python train.py --n_layer=20 --norm_place="pre" --norm_eps=1e-05 --bias="all" --tie_embeddings=false --parallel_block=true --init="normal" --init_std_o=0.00329 --lr=0.0126 --beta1=0.93 --lr_head=0.00641 --warmup_steps=200 --decay_fraction=0.758 --train_tokens=857600000
MLP neurons of a small language model. Each row is named by its layer, matrix (up: input weights) and neuron, and shows model dimensions 160-287. Each number is 500 + 50 x the weight over its row's rms, rounded and kept within 0 to 999. Numbers have three digits each.
Before each neuron's rows, "fires in" lists the words (lower case) most often at its 100 highest values on Wikipedia text that the model never trained on.

fires in: "september", "france", "april", "germany", "november"
L3.up797:558479500434542533486546476477496442488469539565484373525543503484482469530509458582426502420576477432602546500432467457427545482525583527451499425511465485441503581439500529572498447537547490475493425415522537532571477510563547513503500421558507554492420532482509573445490550600436459450490472479535505489522547489559401539540525522565511541455500483513553477527436509469523523493467

fires in: "born", "buried", "written", "published", "connected", "traded"
L3.up987:468457518533443519504470505504500517509509458501527475575392538494466543518489501578565514491470424562527481531481550490390500446549546451484522520564495561452547376528446414513441496465551484456441541531519483501539519467546465608408559406592503615583587512540488455511503437549482512536505499500521564544418524545512358491527502420529576564478498473486583473534549507514523505432548

fires in: "9", "2009", "09", "ranked"
L3.up772:521579374524457551436535487539466387516473490493625618478515448459513548442509521438534446498466504503584462543477400514433530561592411494491483485481526570400482593509596458455548546540541537554479488485568557455496553432527413502514435419551444380507458474495623577548462465355580570455531493564391559502460420404474616533498537499493567509564462394497446448547548537485428520534503

fires in: "of", "consists", "form", "side", "consist", "into"
L4.up891:613436526467583463473453462575538539470563471529462486516517563494540465548457527376452452491507469403519522463461534444485599398510522472496557488597486460523564400512525479452580471541509427570475464426477478523437445454436541482546461471579549493564449631555585461448558544529473448539552500423360460570467454520449508448506522579563446497481479547505482590492454516511572547457392

fires in: "death", "died", "final", "dies", "lost", "suicide"
L3.up1504:473494529426523492540454536398516494491518511389540548543432555490549578505485527443435489552519499519442464606489520446494542546480553547556524498589400551509526470433486485528436478481578462558630571454554464468547493473502455514469536566485466499468537509486433557580507410454530571519567479411439531490450556575518543476472453542574435401535424588471490454400575513601546598470513

fires in: "no", "us", "vol", "su"
L3.up200:591575565499539382535563447482518521508567543528504414536430566487464479508556446380509520531511477486527497530441484522544491577560523457509479598506423564474486456456459473529489499465615519480470611510530487508513530441578474533599530525477484517468485480425471503499481524489516545563437445495434519484529462550462509516394485526656518521514542430581540432532543531464543566524555

fires in: "loss", "death", "battle", "fall", "over", "defeat"
L3.up990:468508486501561460526390490538456589453547481580558507550475540472494506519481537471452374536546535636422447518523587481510512560537567450492495498462544489483545411598539497496533457494469518517452517511549551511479568442480460623522585468504455516474490537406499525487512444526477578467520498391522486521475502446562477553504579546540465482526518453456480464490524513471525524418540

fires in: "round", "final", "day", "draw", "series"
L3.up741:429486605488565483505431484455504455599520464470507588397490491427446534525477478494505514481468590495344434435500448467497535552491452409486438579417518481480569517459475487544532481478540502507496515543433420494496587539494499560571479545518463555466509565464403532504517452525559458501497523380547477522517475488520518537460516471474465450586553500461609516547491504486437491489490